Weights of a small GPT-style language model, trained from scratch on English Wikipedia.
Training: a variant of Muon for these matrices, 178M tokens, 10859 steps.
MLP neurons of a small language model. Each row is named by its layer, matrix (down: output weights) and neuron, and shows model dimensions 16-111. Each number is 500 + 40 x the weight over its row's rms, rounded and kept within 0 to 999. Numbers have three digits each.
After each neuron's rows, "fires before" lists the tokens most often just after its 100 highest values on Wikipedia text that the model never trained on.

L4.down599:564525478518560455534493528462508503570464492493480486511454537566523456488464558484486510523478434489526447509538540457535549515519490514516492517539564493533417497567398519472544467508499461481539453505515518515478492497495475520523549490472504493315481471532500463491537482470488545510
fires before: "s", "ent", "0", " |\n", "id", " m"

L8.down803:458419478516546514449523515476483542470493488471502608538524584465477468532449492533502504487483541491487524539554431486512510460468393501532444523559477590484469490532525458421500460483486526475395499528553441444521485447506593533520553571470536535511445460472506542511420519493512490524
fires before: "g", "er", "st", "her", "en", "v"

L6.down991:535490557477590458501507468469554518474475447474550570440496486547498500598501490516548494438486499471497475461482530486505517548500480545535486507468475583487492498493434585422525495435504431491373469556506572559511510436445471544523515519530549444521574445547453497517493522530496454461
fires before: "ed", "ing", "ent", " the", " to"

L4.down261:526531505499535441418452512493489534507449486459448422483539460453493456514512536471479534499480454529516468556546469535462494523523523499455452531492491496491507448442486502458493523437494491526474515531520608460564477468564472528473504526514458526551547521508532546471458479537559435407
fires before: "e", ",", "ver", " the", "t", " "

L4.down63:499459470526502505513486512495472468403520579547510563480493542477461571451490604515472537422487475486498539504563467501428544542492435570450480537496478542526460445515486504459491522488443427489420471521441468553439481509498466490495507494485584497471549493503479444480491515473531594443
fires before: "l", "an", "ly", "a", "e"

L10.down671:516526452518555469485455497492502480448499447464461467482500561428441505504455475491509480538475482503528436566496523537503530504492563518469464527571478501531580554559466551544414518491522512568504503481503543597457445492554453545530539494454496506496547458474499521492546443461429452468
fires before: "n", "c", "in"

L4.down47:512498454445526520466459519531523492480520442452556425369512482499466501553442461521541487545472501522468554521507420514478551542528474570582477524517528528536562501499526536574493536488507540476524513463526543566498507481504456521443480492477525457399564511569482495550467503487544466490
fires before: "b", "ed", "ent", "us", "ar", "et"

L6.down181:467530492527520521550480533516466527439527454471515467505431504495535455558573567547509551469478456496533459499494503525484465458488475475530495489463525459427540477516482485511588405489461593534475472524491556494504505552408496551437528515442500514516539508590514484424448531480524410570
fires before: "e", "ia", "ion", "y", "i", "ies"

L10.down360:552473454423451488575497491511544460461533467508569536482510471546476483520553565510558495482445468458459517439541464517430535488459495438540504462454568470523474542489525502515491473564417493524489509411602538480470495531521451468528470541536501451530452490498496445555503463449485531471
fires before: "ers", "er", "ing", "s", "ard", "ed"

L10.down368:462513499486463541509518566471564509457554521512496560496515513478492477557528588513544525490567474476526556502541467530450371462488470469426562453499507484404494485431469453433555498501507518562512564580501575466580448488424478442541530529497500506562521531525577512538493474549472438533
fires before: "y", "all", "or", "r", "an", "o"

L6.down697:528477468514502494494479462494485574466499471527527493525462558515588427515521531495530502474507516549431516610595550540499474499493450517455544462501515518500518484464437500496534578473482391593518498468480471463521448418386451552446502524506530478518452555510494429535440520459509525482
fires before: "1", "2", "3", "5", "9"

L7.down703:482497489486523526508431512431488531489442524513523523551514474445501537510497518601471475438551398531477481477471521515492494414525493499395522542613512498524572433549502500482498472488506521493485502478448526537479508517469454518493565500455524427452557491599493489497474445491466471490
fires before: "ion", "t", "0", "2", "i"

L2.down79:509490458453466522487438512462537530491535486502499500489497504465531435465521484523510615485505530461474519545502526490486539470531494503493512488471510506526510451496476491589511494442496496503518479522498507524522452447459554511497510579543506455522471444480476507514487418538491512519
fires before: "0", "9", "8", "6", "7", "4"

L2.down982:491450473484577454510528571465464484417511517534516488525483490585545540450504562493454499519480495507485505509549469453510483493512408539555525547498518529496438459543588471414492536420448510501458461560519440502470523494482441479489538509495490552483424471528484520407555471488534506455
fires before: "s", "0", "1", "2", "ion", "}"

L2.down345:463500497536472508579499579542571437408495501507517463470454489527500415516508489513541503509632456505478465458553499518492466538542469398574532481477487504461472484495465473547481426555555470561501504418574485508492563534527469491452436570502445612549533469525565527530542487492468490526
fires before: "n", "s", "le", "ed", "he", "l"

L7.down519:508528517508453515417508462514507502502479475494444488493569519503466502449519540535555466536494519473444555565598535469557487500494454515448547490526550582445471427631504489502488508539477561463484601511476453551486532481512569428459525454540537473462592519481476528558518541488589448489
fires before: "r", " ", "it"

L8.down207:453510464443574484494544543462573502559512462512486443533551565545485558508472478486482465497547530453492491534532558525535497549537508512447497428517533473505495491548529568491603536544563592493448480498520555515507471516479443524508522505433570546461564533501497481516539503536477523433
fires before: "f", "v", "d", "c", "g", "b"

L10.down405:501506524576479550504489442437488575456518484513513506509440498447470498518593549573519519506539525487546543516479463462437528543500537561499478564475447442569481547485564465532483520491531423531538600482511501487478590455482471465496532510470496501527495468499425559527516440567492489515
fires before: "il", "p", ":", " ", "am", "9"

L10.down819:534571498458503544484566568521480476492513500479510497436527499550467552517422536549503569462461548472494517419519471423431490581489563443536469522462531470491532438556510498474550512495471487529553496513509454635481418597524464481516518484544600511531471524515458556515482510393560502483
fires before: "es", "ers", "er", "s", "ag", "as"

L10.down810:531475529536511521543482585509500552561508479475490512480491537502624498550513485494472418554488482538521509471513533418514403487499529512506497468516550489526526505528635520461461481503469526531500481540479480465472524453423474537538405526617452440510465533483461521499577544523485597523
fires before: "2", "1", "her", "u", "up", "un"

L10.down529:533460474511472530485469443482523534508525460513502478516497499472480414522582423474527602563485538455446474580592523483531486530514484524510573486544485548510480504500516503463427545487471542551493509459544556396449480559536516508499526462449438409476481525555508496529540493455540541479
fires before: " "

L10.down214:495484484492534437378493523418468473566403589470469470559468428482443443450529512513521486437550428549524464486448487514504566474545502497508487550441512467421519416478501361476497515538576472512495563482555501549470481489478500527501531412511487566508493474483527539489518479528444424443
fires before: "ing", "f", "y", "c", "r", "re"

L2.down483:483451504530547475532351479515528503573549513531557440484470417487482510530538519501523476466462553523442500564540467478550518485540485493530409517559584526520461582478534462477511540483447500531489533480482518503517457544550557512488471501487504474504449507563482569422479533549562482467
fires before: "-", "|", "|---|---", "="

L8.down547:416538553480472516492568463523564571427530559530499505558486535503468478531549510492537486507531554464555500487529524490511567434541505490509535542461485482486509491563472466495536449565414541479505491591419556478436407515519498469433508516469532504473405484481582535501548525547535472485
fires before: "d", "u", "y", "he", "ed", "ical"

L8.down873:467473487542495538453450535496474510500414510499535442549498512521480449511428472486489579393554510450497486579504475555519477484479440513520498494508486552552492494488499526459481495471594495576433502431498525416492443509539496517496462470440491513481454441518535471507507509524485500451
fires before: "in", "en", "ent", "n", "her"

L7.down693:534569495504483452472527504486572490478495543480491528506464456535438474580488472526492483561572510538416470473606506466496550482503491554493456519517534529537503549448473515506439505463616483572514513531574520504504562531528511464464549484439509427446527535523532500530496468515469458535
fires before: "en", "f", "\"", "y", "d"

L2.down512:521440554581517528518540475515454523476437492442485487482483530559501541492492528501506517525506525555536518482567568514538507525474524532571533460566468536465514488499494530519375452519513563461447475485504483499522439567489531521460515458544509474529501473552559522432449506476511487520
fires before: "p", "m", "b", "ary"

L8.down480:469512500451464464551563452488536530473489514434502560591516539548536518478512524481498489556477456474526522618460566489503534520491491502502393499456504512485513466488547482493561525507515553492443493499466506490518501468470566498404494430480509512529500520563485523562474495458482437516
fires before: "n", "ul", "d", "le", "ct", "ic"

L7.down249:453558613484535520472528544436500579466498534471525503485493530453474487558548482477587529486508523449502450456559460490489520515436489491552556497513540502470481575511488549447529473551440486522488520462510510511486457452403551489517490467484510484448539549482488511521497522499510495447
fires before: "ed", "ing", "e", "es", "ation"

L7.down964:485388538529546521500515415482509500501491507453533485439435443462502518581515540507567387489511493494433475411559465438489484476556520505500530503506496505509493505451564474441442514481523473518450455512495436585528533435568539457471423541489562500597498525577524630446519566513584474434
fires before: "===", "==", "I", "The", "H", "|"

L2.down949:491479555546465528438467489482507505502530531471487524518459472431480524532509409481537473464574514499436483586500424517545500495517492543521564492510512515538494477523470544505541516484438470517567577468524516497561512528434484467465570462498459501557543445453609461541510442493459499522
fires before: "s", " |", "es", "ul", "ing"

L4.down321:450497523437491509541482520547512484490534496556542480510494502544519445531475520473584455449530545496556529452507548524536449549515503483452417525474577507475556501570500536488453488491526575499444561440496498460499480556456579464353417505481560542551496457516480497486438542450516481446
fires before: "e", "her", "t", "es", "he"

L8.down563:490520464405499517563418483537539455516408517469479493484549585467493480517515503414514476461500487472444576510477515462537571477530567511467498461474519512421522529552483471472572492555509529564520442499458496517558516437560516488490503470567534459499521586531462502426468469509481453542
fires before: "1", "2", "o", "ard", "ber", "end"

L6.down120:453515488496398528503474547564557522502510517478478517483480532516485459424502545544503425440536535482439516502457593485444412459530443514491491515430540470469476452455509459458472530505465507518512559536524511497544425523462549502473488427415557485527491402473457536509531523514459382557
fires before: "all", "r", "i", "ers", "or", "el"

L2.down44:520535470487523499436540564482471484547479445583526512476578501553454569497483438539490497491530631517545499511535541478435406534461496522529491530491556572561536459480465429471489535561489450467486517515449471537486542514443439485504492524530540543540439476413482533590498481504488533498
fires before: "s", "ag", "er", "m"

L10.down845:525487551524661495442428477538477500499512526527473494458538443469515533493455460472537510481489510537492437440514503490485489532447484520556395558497463545504521445515559466463504501491538467545392465487442494519489452525527533475428531523450498468529500492490467462415447489566534483486
fires before: "ed", "t"

L6.down656:482525541499491515485496496508516486517507517572507521466534473500523424560520482428539470525553544480494528486536524479582456521522459444528458549505486496517495481496405516522451530531451495448554541521484553522456497522439514499494435523523462454533506543412526519470470448536458571436
fires before: "e", "0", "ed", "en", "ing", "uc"

L4.down813:546499503520425485509461566565452445515460502592456538574506542471476517537450535441512508443495477510461473478514481513499468531521570563575531522492508487434439568549482476454520534505465607464558481526440546541505525527456426586545477484550459501503492490508519543498537485557523487504
fires before: "d", "u", "m", "uc", "v"

L6.down859:512502559452562546525458526444478510457506518541450531507469568500553542497486523563524543485535456454478503606487531531510571526537399517563501490430555465531439498460484525443532579626469495534492497534507498489468521504422465599513510539451489516455488529560460514537463443508525513451
fires before: "s", " a", "id", "ber", "up", "ent"

L2.down984:443494431532550521515545526511554558479554569462489478503545518461497535490509444529473505498512558477460441512529527462561440469481509488577491459555523568463494470536475552461575500560493514509488481540568454510481466479478598517448545491421527534447513457529554471538530573522512495507
fires before: "g", "n", "c", "y", " D", "a"

L4.down355:588522421458481491496432531486463448517585414493492503421417534460495460567427422467516441513529523509578602484535524473538542493467514534532525606531565502530460514526482452547521469473497515476533551536475493537563541491538521480415526519527479519458512471495490477511442473457457502468
fires before: "ess", "t", "ent", "ber", "ar"

L7.down534:425519557482453446566528482500507566444414505504499515531517511470477469599485504466494436576535599468544504488524503542489481485483486395436463536512575517460484532546435452516494532421513564571525556567490474483464480491488537532459457521517557482479540506421589544482442530480471538499
fires before: "ed", "e", "m", "ing", "es", "he"

L8.down353:486512559529455550536493491438522524469516489424481471481505513471525498534539433530534501445530499492537457581467488437500502449514476517536471452484445460469522485474506514479464525517590516456527595505514469486454483563525488532515462480445513503513496554524580512518499530435519518470
fires before: "ing", "d", " to", "an", "al", "ard"

L2.down669:562433482477504499475447497541430447461531503448497453461450511468441509486513529480547565592504548533474565507510425467487516506492468512524492568518480507504498443488510420498510505528523524515413493489526485556455468485506530502505500569544518411524502432423445472474481522508446483494
fires before: "8", "7", "3", "0", "6", "2"

L7.down699:495508497470550465504470493460534530515492450450467435499509582470551535462462489492541408454484519555481494474474506498517485500501501558570520528523513486419484560553560493529504468494442493590445496549544439415544476461533566461518425547520578485538569550488470471553464547492483452459
fires before: "g", "n", "or", "ge", "om", "es"

L6.down333:551499470565552484463470454509490575459485584508532464510467559525514549512509586523551438477465539478557501493525517538441501525532510525537462455473509439506434505498589468524466473494498504577481582523485531570587501452561418509502455489505485474467569524467489484515508534484493454473
fires before: "es", "p", "n", "ed", "ing"

L6.down651:543457473394479491514429504510496470489545547464395487469510499476521463490473541511492403501523517581541447440515440471544540514509534558493488563500428443557507465485519577525603429553482501465515483534511538526476585532533481451584530535484472528475500557518485450487525491505562486542
fires before: "1", "2", "\n", ":", "9", "8"

L7.down413:536468526535547490505452543545549544466527447506535417536488495508575589491488516548483524552522504480461468531564559511469522561497438525505508412485492473519489495553506490437482484454491402497533577539491471550496526539448482508509494460502483477474498572480538524460478480481531499447
fires before: "ic", "it", "and", "is", "ity", "y"

L10.down812:440627471493492557492468575438467505471489460463466525527538525498510505471481537536531552490579485484498541514523483549536485529532501486498468422523472505520467589499496474496455489562536486571436470450486498507553443490529473473584625458528457476533486430505478545527482508533463484468
fires before: "0", "e", "k"

L2.down1023:546464543529526470465519525524445505457506479465515514461454514487515517578511588435502509523533515411543522525504520458487565530521526520438511528477488472475521458494504458542490528500474551493541507535488521579509426513481528552457489510522578522480548516491468475481507465510513427515
fires before: "or", "ion", "ed", "o", "es", "ar"

L2.down501:527472512479458526471460496492549598446508590457442485555425515489459449541516570509556511479474547461513416527496548537433569534509452539469545535535494531524481402552489490449551571442456519536483491464418501586467519527541517522436518497462576534483493517459432466479503518505471513527
fires before: " "

L7.down263:446525540453480485476480525509561471543530498485538516522579599487563473404472502516507552603600534520516497515510488557476529512475456508541495516510519513452474431554591519500475481520513545506486545573441526567517537510489539484462512488532492417488564538474469456475501535483462560547
fires before: "0", "e", "1", "2", "el", "es"

L10.down637:518505472437499531556491486550540466509491569522542523567540479453500488510507461546532420536517435477530445529517427610523476558549518481560387519447564539478514522562492473508472505464425478540551521518501497489499502507520528533557503511556520491567533468438501423449544525504541519474
fires before: "0", "el"

L10.down680:565504458484542458502522467538528481455512478570461421484520526525436545481501530511467507554483476493500582474516502469523496473449505522505598503537490418448452568526550503526493511457519466412512600425488520525498522488410435422472531592485524545551472475485476565492499506468509492426
fires before: "p", "1", "9", "0", "3", "2"

L2.down607:526533529483516513472471532469528542546494511526512436535484490495482563572597469449480510508485466527471525517527589449564497477469473504456502495481536538578447529564458578486556495541435481452469557457495548564430526490539547522490498511503579503519510496473590476468499486416529445426
fires before: "ter", "c", "ard", "d", "ad", "qu"

L4.down309:453488494543559471493556540527512495461480535538523500472493533535514523508541458507501562398539628557538506564509495503476498476455507543427528497469476464524445509505566522472429477448484500520498518570447535454423404516494516459485534502542479506539530511514387511512499508516487457450
fires before: "ed", "e", "es"

L2.down94:542532477495509560498450529526483510479496531439557524549465476473404435570558515539555496521543509508454424529550464454497527492441467482614461527579520541560459488545485486511474516493540502487529444514563508458510427489471512506595537467562528504480497397551488541558511496503508491508
fires before: "is", "ic", "s", "y", "ed"

L8.down813:486512514531455493547519503538491466538442511483580475566456476432531557503483533530505548528487515487400561510577464512429486537429484499487575588517477553511476556501545584504511421516462475544468475438446492511457516497496595518501522550506489491457492534441486483535525470464491568568
fires before: "s", "im"

L8.down105:558522462539538524468520516441496542543524492552447489561434520542454438527425540520471457493543548474584556459504494428515478530504467578449547530430505551529537533494442507525588497509428550506522472523509525542485579512515490495455548513523497494470507422572455396467567429575472457544
fires before: "1", "ut", "2", "o", "he", "9"

L8.down789:468461482497439516462577463480505540426496610542464392497546532503528462438513497503487548523507509590517522578491558471523483506464465484528510510461523535431407457551487550452490514533459505503461518479510536566547489457540462527440439452489531519478577478523512493540476457507594556476
fires before: "mer", "ir", "r", "ust", "f"

L2.down1005:508558430473530450477490520515454493486504511501517512483522455474564503516487543483458421514511510496472497438532468488498533507522534454535469514447534500533538567518406493518537478468487469490546511477450565659502568473551463586546509443552498553493514487540504560457516489517531501504
fires before: "n", "u", "er", "as", " of", "am"

L8.down686:526472413469444531459469452470548543543570514531502539576524448491498407448501479514513447471407540493509485529515504512494604529445521494511504423497509539504467473530468480492497460527480462508471417527556502454512478502547460469459467560463527499453458518461403553552477517502554527454
fires before: " ", "st", "ter", "0"

L10.down381:433519529517528474555559511472449558453585497489519428485506549486533475505487525561528539535474476441514494574482494537477429440459469468487424485497552459562455512461475485523473466505519502520542569553474472487530465536506477507538505487520527544484520474494506470478533521460474512471
fires before: "d", "ct", "ment", ".", "ud", "ing"

L10.down569:484456484454493547520491520479525456485588449520557507483516532513528500491489439503500474485537433533498507465581487550557465493511444569555488474529526459505545552549511480458452556545481465611515489540527522603539470458478469527520530515521505443557531507497521492481474571488509580486
fires before: "0", "1"

L10.down787:516429501487521483568413541480473494430498481476496462551588594479598488565523594529598482523475499489518457492485478391505529478469459530496435485456435492554527436527502534464461472501459504461431525499490444474521536462455512524469491493543518529527550474499543513472523483523533576501
fires before: "1", "if", "as", "er", "2"

L10.down247:462499508537497497501481457461534507502502552430506514518521543520507541467482500476537430466539532467503460510512490504490425543569527437547494463482474515541481461482431521516521521519574513483540491527479476517525439469488457495491522454476474483580510407522553441462532504468515475474
fires before: "ed", "s", "k", "m", "st", "ing"

L10.down554:455468447524416462518484489444442483574518396538551471540502511422514484545439434459473542508540551565464464484496508472438501487516454564499549471462467553578459538465445502414471459481463512540457491492586490493499507520461555533446532545480475542496497498519495567522533509497584478534
fires before: "s", "u", "ion", "ing"

L6.down871:554511463515499477563497530448538522486476479457497573526482460503477558546571543503473520463491536492513515489558522476547510535519509470599498543506462513552437495488587541421483532481516529514541556506518459544514458528528449555596520525508549456504507470516494588443501490458571418447
fires before: "==", "I", "H", "ess", "A", "==="

L2.down426:482477526497530554423515542518515489498558526547493519498444503499500444497577460492522505436492518502465505511511437554526484483520486544541511506465610501467513554476441507467482477558443498503448530431555401508426513518489517478470530427432490448487566467606454494541467521520418475482
fires before: "ish", "e", "or", "t", "er", "ed"

L2.down378:571536421487444496460549453545536511523513482532463494538494529502473543598556525523486553478446444491501507484512473532556463500484466490429539521525519427517459545525449480482498482506502558455460516567510523497489559484490527531504438527489544511547497500522547512512485503558513432474
fires before: "uc", "u", "m", "d", "}", "ad"

L2.down300:499536471451537495491498478519497576505500566471475474545483539519519376482543480485505497554515475535477502504561509539493423523500509494531458484550534460446571617554482524527483480478464498511520468440527482553448554517500465481443502472462547471438477452526417437444456586492463474515
fires before: "st", "e", "ed", "ion", "or"

L7.down310:464551486508520469424491558513514502456471555515504476444557554539514531452551502524478554484486489514514450539547478502487519480531547505540479402516481506493492402533559514519520528480485483541510473509512531502451487486520466406492540483560418504461557575549415513508503516484457502550
fires before: "e", "on", "or", "l", "ot", " of"

L10.down66:585446473540526559449473468459548437440625542559500488511486542464484541517491436504493522493547562498505540485513437463556501478492576473449502446488571562566548509519562525448511508513500443582524535487499514574450456483530446478497495465494523544465468530459471477439524511478507420436
fires before: "n", "t", "ed", "m", "c"

L10.down377:522537502486563484479532499436543462505449473515518512463561406468491490532431476524512470471463483488602489536520412503512437483431474551500483559436439496495520501489484494491438454463542528468492542467510547393540506492521477504520489445495519556550527505473480519474470512465503543435
fires before: "e", "y", "ver", " |", "ut", "et"

L2.down187:499479512443507517475537553468563529558434463464498511582562571501515477520493464508425489444469459452537481615429430482485470536502601424540525503471462440516520471499522523463456562552496492486427524464458498502404541410538506473461472486467491581530536449485536535485531467548497423438
fires before: "ame", "a", "re", "y", "ing", "om"

L4.down650:523495528459532475468488470511484499538486505490488449469484479470497491541542559512488467522519442486446459449514480456501447507578518543485520511488574493486493515484542476393487487498545520473446567478511419589464523518513500508474478554508550530507471545597515540459493598521556511430
fires before: "===", "==", "|", "The", "-", "="

L6.down334:486423453492476481462432553535583536496469508482457532530476467414528430482547499480554517454415523430470485533584497531459566530479581531467532497486452477528472460555469495463512502530552544514494454502523523507424499448507513493502532526411462504456481518568508503514491490549519553505
fires before: " "

L2.down818:568536508476526434476430454510551498490475482498528487440449497452493550507513462569571455503591508569520545486525499464448493498497485480506483450506562532519470523559539515549556520470449521484479510456490508504420514546459458441472396488477620438469485522437499493533514450515544455503
fires before: "ic", "ro", "er", "g", "e", "t"

L8.down701:532461585492543549491533508511448546472482485453507502566477467500496504597473486463489518436493483404530511507538441533516491448533427516530470568553490514491471557586524564451495459488524561513479487465479546501464480509423545467513476564485554547481485496528499480477472532519548524489
fires before: "ent", "ition", "en", "ing", "e", "ion"

L4.down875:564480474504405524480530505565554474469437495502477560488449531483465458485569538471479485489436525542543500555494433481431464490481520496449525528555443435569505473543444538478533540518554489549494494478494526578495458542473474570531529500485467497584473469576461499528532536520457555617
fires before: " ", ":", " in"

L8.down347:491528471510469523470490560558534461527448495502502496506494434518491490498457470547490389549496499566497522517500542480532467461492483512480513533540483484479483515511505517497496500469492507500553534417446501489511469426526549503542489497482498483520488532505555422471480498486455556554
fires before: "\n", "|", " of", "an", " |", "ian"

L4.down234:506557478485520495539539416543563593445475554483464487507492463533506526538499426430578468490514482542389530550464532499462534493411540510487519534544514499506505599412544548458472531533531556541461521507508412498477556539451544523469525454503506500469428542509466499508471431480451490458
fires before: "d", "ic", "em", "f", "y", "v"

L10.down805:513455512537495498443460513475570493494534465533501506510524496539493504420576485520508511424459502506501435530470502423462526465486496467478520510465422438477495498553519532457480549485511524488465509502558536554454475518487492392544521559474444522585526534562498490487488421549523448443
fires before: "ear", " ", "ly", "ing", "er", "am"

L8.down950:532505512515466496461485532489503455504446511548498532492491542474482498508334413445479446487569482490534495513461475479478504531474531604541520464538576523453569522529491448490524497479543479496467536521534586534480454549476521520467520480529501510437510534492491512480545487566426456503
fires before: "ent", "en", "s", " |", ":", "ou"

L4.down293:562534388468459513601467521503530462539536498446499494539543502487495505563512498504507520502574484523497468464507487475469460512528536467555515542518583537535510477517494532511513517517513535455501523537408498497549395449492479499499554489501476484429490520459511474473537542480454504426
fires before: "y", "n", "m", "is", "ies"

L2.down181:514547533502496449487578443495496492449452416520437504449526484487506499493463457550503458529498525440522472523454440491496488526545465496453530443556492473473519493491468499510520467490556516442437503520506468573475481497498460494549448464504542454453561511536502523525565539545458459490
fires before: "t", "et", "ation", "S", "o", "il"

L7.down480:535467529489514462428490458384510531536491479443579516516453457416533502401559495496457495511457449495494442525515538518535500403459559550456524448494429501502582456538496512544505497511469515481483521557492417516561463528496425520489478488555474460477466452521521411462450451536445439473
fires before: "p", "o", "n", "t", "2"

L6.down329:433477473501542502545477472492520523486551438510497520572450521503491527507463535502486464571529577474468553527495555499523544623483470613435474568549462572479517507483446460501524512533435542481508465535453562460535517507487530464476451425516539451535465549487412489432512465550496441467
fires before: "h", "ic", "ion", "or", "ed", "her"

L8.down812:464434502506525509500538493537527541514459524516507515484493434486479518531520521536541476470571460547421441411533446465478503460550471505503530524551487475401511494523519485456475492482528505463450465473529478565557521502510429451490466530470494537494528537516533638464509554480620517439
fires before: "==", "===", "The", "I", "H", "M"

L10.down621:494458450480521521507491523528623420498488486487469447550508512561417479455502515565442511541501589467518449493481572475534504455531450435516542527540481460522501526512492490464528521487491406522468514495513468488559483448596441539497494573497582517515450517554549468487484507551526519545
fires before: ",", " (", "\n", "\n\n", " |", ".\n\n"

L6.down84:498490520541524456454510466514484495505475502547498519506575508545509488512461438503574457527591533476420495409496503532535478506521546502488522494590529547479465507519471497521452474509518486441473498538518494587511554500475491483452468491532565458507496555539500478455488513536514510481
fires before: "st", "ation", "ent", "\n", "t", "d"

L6.down351:505472505467496518437447525533549525506623500497491482482480538471515508410457513487465518478461491472550505507542495500448563486552526562501477444498562473506584501546488539529457510485464501525546567474534516517504496563414422498514511478450485538448542456503557540475632484508494499487
fires before: "c", "ing", "ed", "ent", "v", "f"

L6.down789:505476463499487514486568486470542499521535592490482525477467460498496561576515486468517524430546521538551510498509556545487536488440502485469520528498560509468480511583557552495419500519456488480471479548487525498574506465505529504556535501465529436501497473557524591515520482448508437451
fires before: "==", "===", "A", "=", "I"

L8.down985:537602447497539504557502462554483516408550481462501473495475479460465523494527461485513530444508522534523585587513563417547548510519432491486525459472518448528543610486540481514513505396530537473571551505528406528491485459470429548450502573519468540513531530476424574476499516469556557509
fires before: "0", "le", "1", "or", "5", "4"

L4.down141:516462477527503468481442581452479491432419451494463514524537565479489499515539527516490474468464506461421586375534491539487525495503486552523434540473519536477517432526483452444528474420494537556529475485469440482537442477578541501523431482479518485506431531535434489533479527462523529508
fires before: "k", "S", "o", "end", " a", "ri"

L2.down441:461504519558613539424465485467555490460456533549463436544466502496500532413447537502520466538538469476417491478503527432516553479479516487500537506511458486491506497557413506430550532552486468497530533497495506532464516461531537520489516486500554554524547524574488561536484520507420490556
fires before: "c", "ad", "r", "qu", "s", "re"

L10.down856:486514552485465533513533557477448566509514455457515532493471502551519436513462487552589517511523440466446528484586418472507516555522503471523530605417506438542483523559500487513430482528497498480481553529516464522445487504518497525508476472457511555541409510478499556445465555481591464464
fires before: "===", "==", "9", "The", "|", "I"